Weights of a small transformer language model.
Training: a variant of Adam for these matrices, 6164 steps.
MLP neurons of a small language model. Each row is named by its layer, matrix (up: input weights) and neuron, and shows model dimensions 32-95. Each number is 128 + 32 x the weight over its row's rms, rounded and kept within 0 to 255.
After each neuron's rows, "fires in" lists the words (lower case) most often at its 100 highest values on Wikipedia text that the model never trained on.

L4.up245 [188 125  76 145  70  79 120  80 167 165 130 153 139 164 103 153 157 141 120 129 139 123 136 153 149 138 154 162 146  84  86 166  45 140 128 147 131 133  91 117 180  75  20 159 200  46 118 115 181 138 121 145 119 130 141 136 101 157 116 167 110 134 126  54]
fires in: "has", "her", "it", "s", "its"

L4.up400 [182 147  94 110  92  74  99 105 160 120 129 131 136 184 147 150 155 150 174 137 132 123 149 127 132 117 159 153 157  73 120 154  91  97 133 105 140  86 138 102 193  20 118 149 141  91  81 152 162 121 133 149 127 182 145  90 113 124 147  99 103  76 118  92]
fires in: "the", "a", "his", "bout", "that"

L6.up1521 [178  77 100  95 151 145 127 212 153  85 169 168 105 178 195 142 110 119 170 132 105  87 132  89 154 121 149 110  72 124 123 199 107  94 166 120 164 144 176 142 127 102 119 165 123   8  69 177 157 159 139 125  99  66  86 136 157  95 158 157 162 148 112  60]
fires in: "the", "0"

L6.up346 [155 106 169 137 151 136  92 141 125 121 138 109 110 213 117 146 132 125 109 126 113 109  95 110 168  61 104 141 101 158 123 105 155 160 147 126 150  96  74 106  94 105  75 187 155  82 100 174 167 157 150 109 107 196 111 153 128 106  80 145 204 116 131  66]
fires in: "is", "has"

L6.up191 [126 150 140  89  82  97 131 137 101 140 143 174 174 149 107 152 128 134 108 120 176 111 152 181 174 119 103 164 165 129  66 153 117 134 120  77  94 182 105 143 156 156  77 110 133  85  70 164 139 157 111 138 124 150  96 147  93 131 159  90 177 102 130 135]
fires in: "to", "would", "can", "could", "will", "might"

L6.up1433 [121 132 149 129 131 106 136 128 134 114 135 102 164 196  81 156 161 182 203  81 112 102 137 100 119  72 174 195 106 150 120 151 154 152 104 103 107 104  86 130 108 153 152 163 119 105 124 168 148 167 164 130 112 201 145  98 140  85  74 134 202 108 160  77]
fires in: "had", "have", "has", "having", "with", "give"

L4.up669 [165  91 112 123 111 140  89 123 152  87 143 124  70 182 106  71 147 121 182 105 169 110 110  82 117 136 179 153 113 114 151 199 116 129  96 113 172 118 126 151 129  71  65 197 218  66  88 136 120 124  97 143 113 142  86 113 141 124  97  71 128 125 113  55]
fires in: "the", "his", "an"

L4.up1145 [139 100 141  90 138 119 103 159 131 161 142 160  79 133 134 178 158 154 123 101 140 108 140 159 101 163 133  98 111 109 103 101 100  50 122 140  97 167 134 128 144 130  91 105 146  87  46 122 112 189 123 119 132 203 111  86 139 129 165  75 156  55 177 163]
fires in: "to", "in"

L6.up460 [146 133 166 126  70  62 108 106 138 150 145 146 133 129 105 139 138 148 167 115 118 113  89 165 107 124 132  85 124 161  89 191  77 116 190 137  58  94 158 136 155 112 108 129  95 112  84 174 130 108 147 162  74  92 130 154 183 187 107  73 171 128  72 134]
fires in: "she", "he", "to", "and"

L4.up809 [192  90 135  85  99 118 188  95 161 154 125  87 151 154 108 168 167 123 108 147 154 132 228 104  93 113 119 145  86 130  89 175 181 144 135 192 142 113 117  94 151  83 168 143 148  70  78 162 120 165 113 116 178 107 135 100  67 109 146 101  89  81 154  91]
fires in: "the", "of"

L6.up582 [139 117 132  60 127 199 154  96 118 114 136 100  88 162 148 111  99 135 168 164 125 116 211  58 180 111 162 124 118 134  87  89 109 104 120 106 117 132  79 131 145 154 142 158 102  65 153 158 121 115 122 103 113 134  87 141 184  82 153  89  93  85 105 129]
fires in: "the", "to", "for", "from"

L4.up1300 [139 114 126 133 118  39 121 109 159 143 147 119 140 148 114 190 161 132 174  99 139 108 104 119 129 110 169  74  80 114 153 165 125 132 163 137 116  81 178 138 188  83 143  99  97  53 140 167 139  90 130 138 115 163 120 157 154 117 125  97 137 115 127 109]
fires in: "and", "he"

L6.up15 [153  99 108 157 140 162 146 129 164 164 129 117  74 140 117 156 204 105 154 139 147 122 103 104  52  89  91 107  97 124  91 153 123 134 135 150 142 129 131 106 168 112 171 150 118 141 164 143 140 185 128 161 169 142 134 107 178  79 192  84 129  35 147 129]
fires in: "of", "and"

L6.up51 [184 100 111 141 104 130 145 165 143 128 130 110  78 118 128 165 168 143 111 152 125 135 108  82 135 139 185 194 100 111 110 143 129 134 134 161 125 103 101  99 172 116 129  97 211  96 109 156 202 200  74 139 129 191 166  49 199 105 148 115 120 105  96  67]
fires in: "s", "is", "the", "when"

L4.up294 [110 122 109 127  72  77 103  97 137 143 123 151 147 146 127 108 138 139 117 124 176 117 151 131 149 160 128 122 155 150 111 126  35  75 175  83 134  94 179  91 165 137 195 102 137 121 142 110 131 127 160 166  98 148 136 175 154 164 111 135 148 134 155  86]
fires in: "a", "following", "the", "on", "same", "back"

L8.up1266 [142 125 137 124  76 114 138 140 197 142 130 154 157 124 137 174  80 181 214 140  99 118 157  97 180 164 147 125 117 138 145 137 151  57 155  96  91 141 166 133  90  64 118 136 115  92 165 133 132  79 144 142  90 135 153  78 116 138  86  90 166 101 126 100]
fires in: "they", "he", "we", "you", "i", "she"

L6.up1535 [160 117  97 115 119 109 121 116 174 118 140 140 114 122 157 108 204 132 168 138 148 106 121 116 135 177 123 122  86  81 124 152 152 101 100 127 164 128 135 151 152  89 132 184 154 104  87 118 122 123 101  95 184 116 116 163 141  73 161  72  80 143  85 144]
fires in: "that", "the", "any", "this", "nashville"

L4.up158 [136 152 108 103 102  88 134  74  95 150 140 186 105 162 119 170 138 103 147  57 142 117 224 162  96 151 120  92  98  95 118 149 173 158 105 102 196 128 143 103 122  83 135 112 128  90  91 129 137 130 161  73 145  57 108 164 113  96 130  71 131  45 113 135]
fires in: "the", "yield"

L4.up589 [152  82 106 115 129  90 187 108 143 122 125 158 136  86 149 138 141 105 125 203 160 119 140 106 142 204 122 164  51 102  87 158 120 159 110 131 212 136 110 130 175 122  85 176 171 101 140 179  83 137 113 128 173 101 133 130  99 131 161 126 131 148 124 106]
fires in: "of", "state", "the", "both", "local"

L4.up159 [138 119 101  96 142 129 121 142 112 109 141 156 132 174 199 105 146 132  94  71 137 120 117  97 149 113 155  67 160 111  80 162 132  94 148 107 182 152  56 169 108 120 170 218 171 159 110 168 135  99 146 100 140 158  86 125 148 154 191 108 186  84 161  96]
fires in: "best", "a", "u", "insignia", "aircraft"

L4.up922 [149 110 160 124  78  68 143 159 120 139 134  91 154 161 150 142 164 111 146 175 134 121  99 142 129 161 126 159 125 109  33 155  92 122 155 147 158  78 147  83 108  87 101 136 200 100  96 201 137 156 137 104 105 165 163 143 130 103  99 182 115 109  95  97]
fires in: "a", "was", "is", "an", "the"

L4.up450 [170 114 121 118 177 126 141 108 145 115 134 156 158 142 113 107 146 137 138 162 177 121 132 118 163 142 165 113 113 135 147 152 131  49 116 167 154  80  71 129 181 108 142 188 126 104 150  90 137 115  69 137 172  90  81 149 141 140 192  72 177 133 141 173]
fires in: "the", "these", "that", "this", "age"

L4.up1164 [147 101 104 136 139 137  89 146 120  54 150 130  65 163 164 134  96 115 138  51 220  95 118 101 128 140 128 150  87 176  85 158 159 105 142 107 202  71 161 135 111 113 161 169 145  78 164  97 126 159  79 123 144 141  81  46  91 124 140  76 143 143 102 122]
fires in: "the", "n", "at", "cultural", "2012"

L4.up1084 [136  69 154  81 126  77 107 169 118 100 127 155 122 153 116 107 143 137 128 138 160 120 158  95 147 145 154 106 142  97 116 134 107  91 132 162 184 128 135  92 106  99 104 159 169  91 131 175 141  62  93 104  99 123  81  46 145 162 144 132 145 102 157 152]
fires in: "the", "this"

L4.up1347 [196  87 128 144  93 112 109  86  90  83 142 124 118 194 137 142 178 112 179 106 112 115 116  79 152  92 157 221  88  50 157 206 121 126 146  94 118 136 149 149  94  78  84 187 148  71 105 121 165 155 145 161 100 149 145 119 117 147  83 133 143 117 167 106]
fires in: "the", "a", "an", "by", "antagonist", "are"

L6.up517 [130 134 161 142 127  87 151 146 196 141 141 154 179 152 153 111 104 117 160 175 174 110 185 152 150  70  96 104 136 120 162 116 118 151 163 144 105 137 166 122 124 121 147 122 145 132 162 139 155 166 159 117 161 116 120 143 122 122 114 114 111 123 160  89]
fires in: "and", "that", "as", "what", "who"

L4.up375 [123 154 152 118 134 142  89 167 177  83 130 148  84 120 161 169 197 130 135  66 161 112 157  81 147 116 177  79 130  83 101 156  96  91 112  97 184 100 164 125 161 120  85 157 171  70 124 147 167 127 125 111  55 117  96 107  78 110 132 107  92 172 108 165]
fires in: "the", "any", "unanimous", "all", "every", "n"

L4.up1034 [161 146  78 136  72 116 101 148 123  94 125 114  79 107 120  67 130 129 130 105 164 131 155 119 138  95 104 111 134 133  65 157  75 104 156 145 154 145 112  74 157 116 160  99 178 105  82 128 117 122 181 198 181  77 113 127 113 130 121 107 126 130 137  29]
fires in: "other", "some", "any", "the"

L6.up1441 [173  74 115 144  82 142 109 113 156 138 133 113 107 149  97 127 159 104 114 150 118 121 128 106 135  97  95 146 106 109 131 157 141 157 146 137 159 137  85  85 150  99 106 115 110 173 130 178 141 119 108 101 143 159 108 176 114 168 145 140 142 134 116 155]
fires in: "is", "was", "are"

L4.up1143 [117 159 115 112 128  77 128 147 142 110 132 187 169 168 133 113 158 133  99 114 173 109 150 166 140  72  90 137 109  68 128 110 140 144  76  47 158 105 186 100 167 132 111 132  48  64 131 109 190 131 124 134 119 132  78 102 156 103 191  96  73 117 153  96]
fires in: "and", "to", "a"

L4.up1341 [181 123 137 160 157  60 108 179 138 155 136 149 124 150 104 110 200 103 161 121 150 126 134 137 130  93 188  88 104 134 158 202 103 125 198 134  98 122 126 117  70 106  89 117 218 105 106 169 158 132  90 123 167 112  90 112 232 206 102  94 158 154 134  96]
fires in: "he", "the", "was", "and"

L4.up1376 [139  82 156 109 141 131 133  79 122  79 128 127 143 163 118  98 133 135 183  70 147 125 153 127 135 110 143  88 101  67 133 153 102  39 227  84 164 114  82 136 104 117 158 129 174  84 158 163  68 181 170 202 117 123 139  91 123 132 125 107  82  82  92 121]
fires in: "a"

L6.up312 [157  70 149 153 156 164 202 164 168  91 142 154 136 169 103 180 140 134 122 103 104 104 132 156 124  99 106 152 110 123  78 117 146  80 138 163 160 156  87  57 167 110 122 149 134 151 126 204 118 109 113 132 128 137  97 138  97 112 159 156  75 122 130 103]
fires in: "were", "was", "found", "is", "made"

L4.up239 [132 121 119 139 148  87 150 143 160 178 146 147  62 128 121 116 149 171 107  50 105 114 141 134 119 146 152 187 141 101 105 181  69 117 164 129 126 151 147 125 171 139 106 161 100 127 123 132 183 120 147 104 119 116 152  35 137 145 132  64  92  86  69 156]
fires in: "german", "japanese", "french", "spanish", "italian"

L4.up1227 [127 133 153 115 136 150  90 147 103 108 147 119 157 136 112 102 122 176 148 113 178 109 138 144 168 142 108 101 129 143 103 194 138  74 158  71 160 120  71 121 100 107 120 133 156  78 142 167  35 166 129 148 121 136  76 101 154 125 119  73 169  99 112 114]
fires in: "a", "ap"

L4.up777 [167 109 131  92 129 116 115 116  74  82 133 109  91 147  94 157 156 138 123 141  91 121 178  59 114 123 176 170  98  52 133 132 106 126 167 150 141 129 108 134  98 151 102 186 166  71 103 134  57 172 121  98 123  85  90  65 186  34 111 127 128 148 158 135]
fires in: "the", "as", "an"

L6.up694 [199  96 184 126 189 106 126 135 203 148 162 121 126 149 128 111 145 127 151 137 125  93 122 108 132 148 147  98 150 123 127 149 112 109 152 166 128 117 143 104 156  28 116 154  84 157 131 189  71 124 121 133 125 167 135 104 165 148 143 150  93 110  72  65]
fires in: "was", "is", "are", "be", "ll", "were"

L4.up775 [152 119 110 174 124 154 135 113 151 149 148 194 101 145 157  90 199 129 140 112 135 117 166 121 148 113 124  74 158  95 162 137 164 134 135 127  91  46 146  50 129 106 162 143 165  94 154 160 154 111  98 164 121 107 150 139 190 185 130 164 104 115  66 116]
fires in: "also", "that", "which", "only", "still"

L6.up975 [121 103 147 125 111 109 196  95 155 128 133 186 122 134 123 107 143 141 108 124 159 124  98 165 174 141 171 109 165 110 102 117 108  73 111 103 146 148  86 159 203 109 112 175  86 114 104 165 142 102  89 103 115 181  98 117 117 135 171  71 197 123 117 140]
fires in: "to", "in", "could", "the", "would"

L6.up1491 [189  86  99 129 140  65 165  90 223  97 128 165 110 148 114 132 176 129 153 116 158 127 146 159 126 111 148 176 113  72 131 119 114 134 114 142 125 134 152  57  69  69 115 169 150 121 130 129 137 129 137 147 137 162 174 104  96  78 106  91 134  96  96  91]
fires in: "and", "of", "started", "in", "from"

L6.up54 [125 135 106 127 165 123 125 105  92 143 137  74 125 167  97 158 126 133 134  94 119 105 173 125 136 142 139 124 166 166  95  92  63 142 152 147 152 100 203 108 151 128  77  92 140  96  84 151 155 139 100 124 137 145 139 137 132 150 169 137 104 111  56 101]
fires in: "not", "never", "t", "no", "to"

L6.up597 [114 102 139 127 159 100 126 106 154 157 140 117 174 133 144 101  94 125 156  98 185 106 177 114 191  60 133 122 111  90  92 126 125 155 131  68 130  95 112  82 114 154 161 133 155  72 148 170 201 134 131 125 108 106  98 142 198 121 113 103  87 152 164 114]
fires in: "by", "with", "in", "to"

L9.up448 [147 133 122 118 117  84 139 157 148 123 153 151 151 118 134 122 124 155  92 128 172 112 164  90 165 119 168 120 148 116 155 123 104 100 160 152 122 144 126 138 139  89 155  88 172 108 127 182 196 144 126 121 193 171 151 161 117 133  97 118 137 103 169 127]
fires in: "who", "what", "which", "that", "he", "it"

L6.up208 [148 106 103 143 134 111 126 156 136 117 132 148 139 174  90  97 148 108 139 142 114 112 156 129 156 133  84 163 156 135 117  73 117 150 112 107 128 129 150  91 149 138  96 118  75 132  86 126 106 150 115 100  90 141 100 132 152 158 183  61 142  78 152 108]
fires in: "not", "to", "can", "would"

L4.up1443 [144 125 113 132  83 141 111 115 125  97 118 115 160 125 146 141  87 115 108 142 177 126 150 123 148 121 158 109 104 116  90 126 168 115 172 112 143 104 114 122  55 134 191 111 174 128 155 167 189 122 120 153 190 123 177 128 126  90 120 127 154  83 133 119]
fires in: "and", "as", "by", "to", "called"

L6.up1362 [188 116 115  75  70  52 126 109 162 124 117 124 158 135 167 123 171 100  98 131 126 139 168  68 116 148 134  97  54 151 122 115 147 116 120 109 170 163 187  87  87  90  89 127 145 116 110 160 154 151 136  78 135 127 104 107 158  53 160  98 122 120 131 140]
fires in: "the"

L6.up457 [167 145 119  69 124  60 110 100 123  85 130  96  83  94 123 151 166 157 131 119 188 117 163 125 111  91 172 164 138 113 152 212 126 109 180 143 112  62 139 136 115 101 151 125 172  42  89 170 163 142  89 131 108 129 100 123 167 138 130 114 146 155  74 125]
fires in: "the", "for"

L6.up487 [169  80 100 197 160 153 175 126 102 120 132 188  77 125 121 123 189 138 149  99 115 115 158  95 177 125 114 149 108 142  74 146 118 169 168 119 125  99 109 120  67  92 127 144 138 133 111 128  93 145 133 139 158 107 147 151 135 134 149 126  81 103 123 105]
fires in: "of", "the", "royal", "museum"

L6.up399 [128  99 142 123 132 132  93 129 122 164 147 166 116 102 115 116 142 160 133  69 175 110 141  97 140  89 132 136 135 122 150 155  93  86 149  98 121 157 105 157 160 141 148 160 155  66  94 151  94 164 131 166 121 127  78 121 139 172 146  92 170 124 156 150]
fires in: "a", "azerbaijani", "action", "aut"

L4.up1440 [142  85 149 119  85  98 128 103 118  88 140 123  82 182 112 144 167 161 114  78 173 119 139 115 124 114 148 118 101 134 134 190 140  99 145 112 143 152 150  49 131 132 129 147 170  62 140 128 131 128 132 233  97 117 122  91 118 135 130  85 160  29 162  55]
fires in: "a", "his", "her"

L4.up157 [165 103 126 128  82 131 125  97 151  79 119 175 132 135  94  89 149 184 168 126 170 124 141 146 116 148 149 137 110  19  91 111  65 135  98 146 109  57 143  77  86 111 132  84 109 105  80 180 105 122 169 184 122  66 106 102 101 165 134 122 115  68  87 146]
fires in: "the", "lower", "southwest", "finishing", "middle", "junior"

L4.up804 [145 116  83 163 148  74 152 146 138 181 134 102 136 154 144 143 181 178 163  67  99 124 175 104 119 161 121 108 150  51 109 173  92 129 110 149 129 153 109  84 143 112 129 130 184 150  80 106 135  63 180  79 135 113 110  76 142 149 130 102  76 100 112  94]
fires in: "french", "japanese", "american", "english", "dutch", "korean"

L6.up626 [ 78  79  72 112  82 113 113 191 114 121 151 143  95  79  93 108 108 167 138 136 180  96 131 121 161 122 157 143 162  76 122 128 119 133 105 127 110 107 100  90 135 214 170 174 150  60 102 129 183 139 120 124  88 135 116  88 133 184  97  70 124 101 174  80]
fires in: "a", "to", "after", "his", "by"

L6.up520 [145 159  97 121 146 160  96 127 182  97 133 136  86 137 166 175 167 107 108 111 113 111 127 111 135 151  97 112 121 165  94 166 138 137 142 119 104  76 113 108 125  78 174 216 132  96 136 162 120 112 122 146 100 118 137  90 109  78 189 137 112 135 109 151]
fires in: "the", "2", "at", "m"

L6.up1092 [179 143 167  84 132 125 170 139 129  94 137 109 159 161  94 176 150 120 125 107 114 109 125  91 109 127 141 178  82 118 117 150 163  96 166 115 146 113 111  85 148 156 163 155 125 125  82 160 176 219 109 135 115 120  73 141 101  93 107 159 112  88 101  72]
fires in: "were", "are", "is", "was"

L6.up45 [121 146 114 164 138 121  74 162 133 124 132 195  85 158  99 111 163 135 122  88 138 121 137 117 139 150 115  98 137  61 108 124  89 161  75 120 134 103 144 119 150 124 173 103 124 111  93 116  92  74 142 158 124 120  91  88 179 194 151 118 154  75 171  83]
fires in: "the", "to", "south", "southwest"

L6.up486 [177  97 170 103  98 116 131 127 181 127 120 135 107 126 165 139 171 144 159 104 145 136 172 146 127 188 183 135 154  49  63 161  59 131 131 150 166 134 146 106 142  98  73 164 163  97 137 144  37 125 112 137 167 102 119  47 133 233 170 131 146 139  86 118]
fires in: "the", "were", "included", "a", "genre", "include"

L6.up564 [113 109 108 112 128  64 147  86 186 162 131 140 137 161  75 161 132 104 187 117 164 126 155 181 123  87 140 128 117  98  95 118  98 118 126 200 105 155 180  76 139 149 127 107 100  85 117 145 112 141 134 163 124 163 140 114 129 153 148 125 120  87 126 129]
fires in: "and", "to", "in", "from", "began"

L4.up932 [148 125 126 164 217 107 181  91  98  98 133 212 180 191 154 156 140 135 130 132 136 112 186 113 169 165  92 117 105  92 108 150 105  98 109  86 209  92  93 117 132  73 118 116 164 106 171 135  96 107 124 126 123 153  94 134 141  99 157 123 103 103 135  78]
fires in: "in", "the", "of", "for", "from"

L8.up1175 [113 144 143 147 111 123 159 101 128 131 137 115 111  76 163  90 136 108 148 151 166 113 138 119 125  68 141 140 113 108 173 164 144 117 159 134 167 132 123  50 207  87 105 120 136 160 115 166  86 125  92  93 126  78 130 142 169  89 113  97 155 139 134 130]
fires in: "or", "and"

L6.up933 [119 105  74 135  65  85  96 193 112 129 132 136 152 133 102 191 119 141 131  96 185 104 124 155  80 119  83  73 101 119  55 134  49  37 140  83 113  68 152 141 135 102 154 123 133  99 134  69 157  76 137 153  98 159  88 114 183 123 133  99 141 129 164 106]
fires in: "in", "the", "to", "at", "finishing", "a"

L4.up931 [125  75 134 108 106 130  86 116 122 128 136 123 114 146 162  71 150 143 117  69 161 108 127 102 132 101 153  88 120 158  85 156 101  78 103 144 180  58  34 116 127  81 122 129 172 115 134 177 140 160 202 157 130 164 108 128 149 119 148 101 154 114 187  33]
fires in: "the", "a"

L8.up1138 [128 131 128  77 126 126  91  99  87  77 141 132 134 142 141 147 138 125 101 118 129 111 102 133  95  66 118 111 129  87 172 144 127  79 170 117 120 102 150 130 111  70 170  98 176  95 120 178 131  98  91 131  89 171 131  50 206  49 130  98  95  76 137 125]
fires in: "the"

L6.up750 [125 100  84 127  60 145 181  91 160 100 134 146 147 103 148 139 110 128  97  95 143 117 128 163  63 101 155 133 105 122 130 179 151 127 139 158 127 132 156  91 101 117 120 137 122 134 107 139 151 121 123 115 166  77 169 120 154  87 181  71 102 135 130 134]
fires in: "and", "on", "1"

L4.up1103 [177  77 105 137  95 167 110 113 125 132 118  89 111 176 114  96 170 108 180 140 203 116 118 142  52 120 158 149  92 126  68 113  78  97 164  89 131 118 141 105 150 170 144 100 177 181 173 160 119 112 221 170 129 115 152  86 143 180 163  69 122 158 158  92]
fires in: "a", "during", "under", "at", "near"

L6.up1469 [122  91 144 199 129 137 146 177 116 131 139 104  85 158 164 100 206 146 174 154 119 111 132 158 134 150 176 123 103  86  98 115 109 129 104 122 134 136 153  57 119  97  86  75 149  70  66 126 115 135 133 121 161 162  86  92  95 140  77  89 117 113 129 109]
fires in: "the", "a", "in", "to", "with"

L4.up123 [141 156 114 108  99  89 122  81 139 146 141 155 134 136 127 166 104 136 162  42 145 111 127 142 128 144 144 171 140  93  65  67 141  62 112 119 175  82 157  79 189 124 167 136  95  71 106 158 136 126 175 109 119 103 107  77 173  92 186 135 156 111 155 111]
fires in: "on", "to", "the", "down", "off", "north"

L4.up333 [134  93 131  94 163 115 126 115  84 188 133 152 117 135 131 108 137 110 130 155 131 113 133 123 119 143 167 122 123 132  89  85 113 100 142 114 136 123 123 145 133 122 159 108 132 104 114 155  71 178 152  60 122 138 132  89 153 146 155  92  70 110 159 115]
fires in: "suzuki", "although", "beijing", "konami", "though", "because"

L4.up611 [128 101  78 180 140 112 139 127 118 119 144 139 117 127  60  99 107 130 145  83 167 113 120  93 149 121 110 146 133 107  68 124 154 170 149 134  84 141 115 118 176 115 113 135 137  93 106 125 170 111  84 108 168  91  79 163  89 199 169 113 148 132  98  90]
fires in: "some", "other", "any", "everything"

L4.up1594 [118 120 107 113 119 119  93 204 131 139 135 174 132 137 127 159 131 129 205  64 139 114 183 104 191 102 150  89 145 105 126 168 142 165 131 171 126 169  72  93  87 185 145 163 147  96  88 134 113 119  88 134 141 151  98 152 127 104 146  83 110 121 190  64]
fires in: "to", "at", "the", "from", "in", "for"

L4.up1081 [113  85 154 116 117 172 161 106 135 144 131 173 122 168 120 111 101 148 148 100 138 116 133 138 146 109 154 126  89  64 148 113 119  74 130 131  73 157 121 108 103  91 200 150 144 156  88 134 135 123 141  87 127 150 132  72 132  94 141  76 111  94 174 131]
fires in: "from", "until", "the", "by", "and"

L9.up981 [143  96 101 128 172 122 161 115 129 120 123 150 182 137 121 148 147  87 174 166 145 105 146  81 139 105 142 127 144  64 119 106 127 131 121  97 121 111 125  74 114 120 176 114 172 140  70 137  79  56 111  76 138 134 141 101 148 142 111  75  75 135 132 102]
fires in: "in", "on", "from", "the", "about"

L4.up209 [112 183 187 123 121  49 102  86  91 126 146 137 166 129 168 135 128 151 178  97 192 108 177 139 162 145  88 166  61 101 108 113 176 148 117  97 170  78 122 137 147 152 103 189 139 147  70 136 155 129  92 116 127  94  68 148 137 175 132  86  95   3 121 102]
fires in: "us", "the", "u", "uk", "east", "hot"

L4.up850 [119 121 108 111 124 108 106 128 141 158 133 193  86 165  82  96 131 153 149 118 152 115 129  86 157 125 106 156  69  24 122 126 131 184  98 136 131 114 156 113 207 116 124 133 121  74  78 142 144 184 160 112 150 107  85 196  74 178 186 124 109  79 125 134]
fires in: "west", "east", "north", "south", "southwest", "some"

L8.up817 [120 126 100 113  75 104 134  64 145 139 130 190 100 118 149 130 148 126 155 114 183 116 102 122 146  90 124 150 177 105  82 233 142 117 177 121 156 168 133 105 167 128 107 157 158  58  82 108 139 119 131 125 116 176  71 151 144 172 161 120 160  98 137 128]
fires in: "some", "an", "a", "many", "most", "other"

L8.up1157 [159 138 132 129 166 140 137 148 143  86 133 145 129 171 180  50 182 145 125 124 119 128 118 106 157 142 176 151 128 134 126 159  97  72 140 166 148  66 142 124  97 121 134  61 116 157 132 132  70 112 123 143 115 127 127 138 143 143 167 125 184 106 109 159]
fires in: "the", "suzuki"

L6.up649 [136 121 169 155 112 147 115  88 116 148 143 151 111 142 103 152 187 115 107  78 129 106 132  36 110 148 170 173 114 116 110 136  80  88 103  93 148  99 128 145 125 104  79 188 166  89  69 154  91 179  88  96 123 136  64 141 143  79 133 105 170 160 114 114]
fires in: "the"

L4.up876 [111 115 126 115  85  79 108 115  98 119 131  96 114 163 106 138 127  86 116  84 150 129 143  89 126 128  95 107  97 107  93 147 120 140 155  96 129 118 109 118 101 104 158 144 214  99  69 184 113 139 158 129 124 123 130 156 136  67 119  30 159  96 102 148]
fires in: "the", "and", "in", "sic"

L6.up135 [105  94 163 138 148 125 136 111 126 145 126 169 149 104  95 127 121 149 160 107 215 136 149 174 151  93 104 118 104  84  78 136 114  98 146 147 129 161 122  66 166 109 112 114 122  91  61  85 156 153  59 139 131 140 142 135 120 196 149 124 164 129 139 121]
fires in: "to", "at", "in"

L6.up628 [193 135 118 124  91  97 121  77 101 116 129 162 103 148 199  88 132 153 138  33 122 127 167 131 144 134 157 158  66  74 143 170 133  74 138 139 159  68 158 109  70  94 109 177 126 156 127 115 134 116 106  56 215  75 110 119 104 104 137 113 119  80 152 155]
fires in: "japanese", "azerbaijani", "indonesian", "african", "finnish", "korean"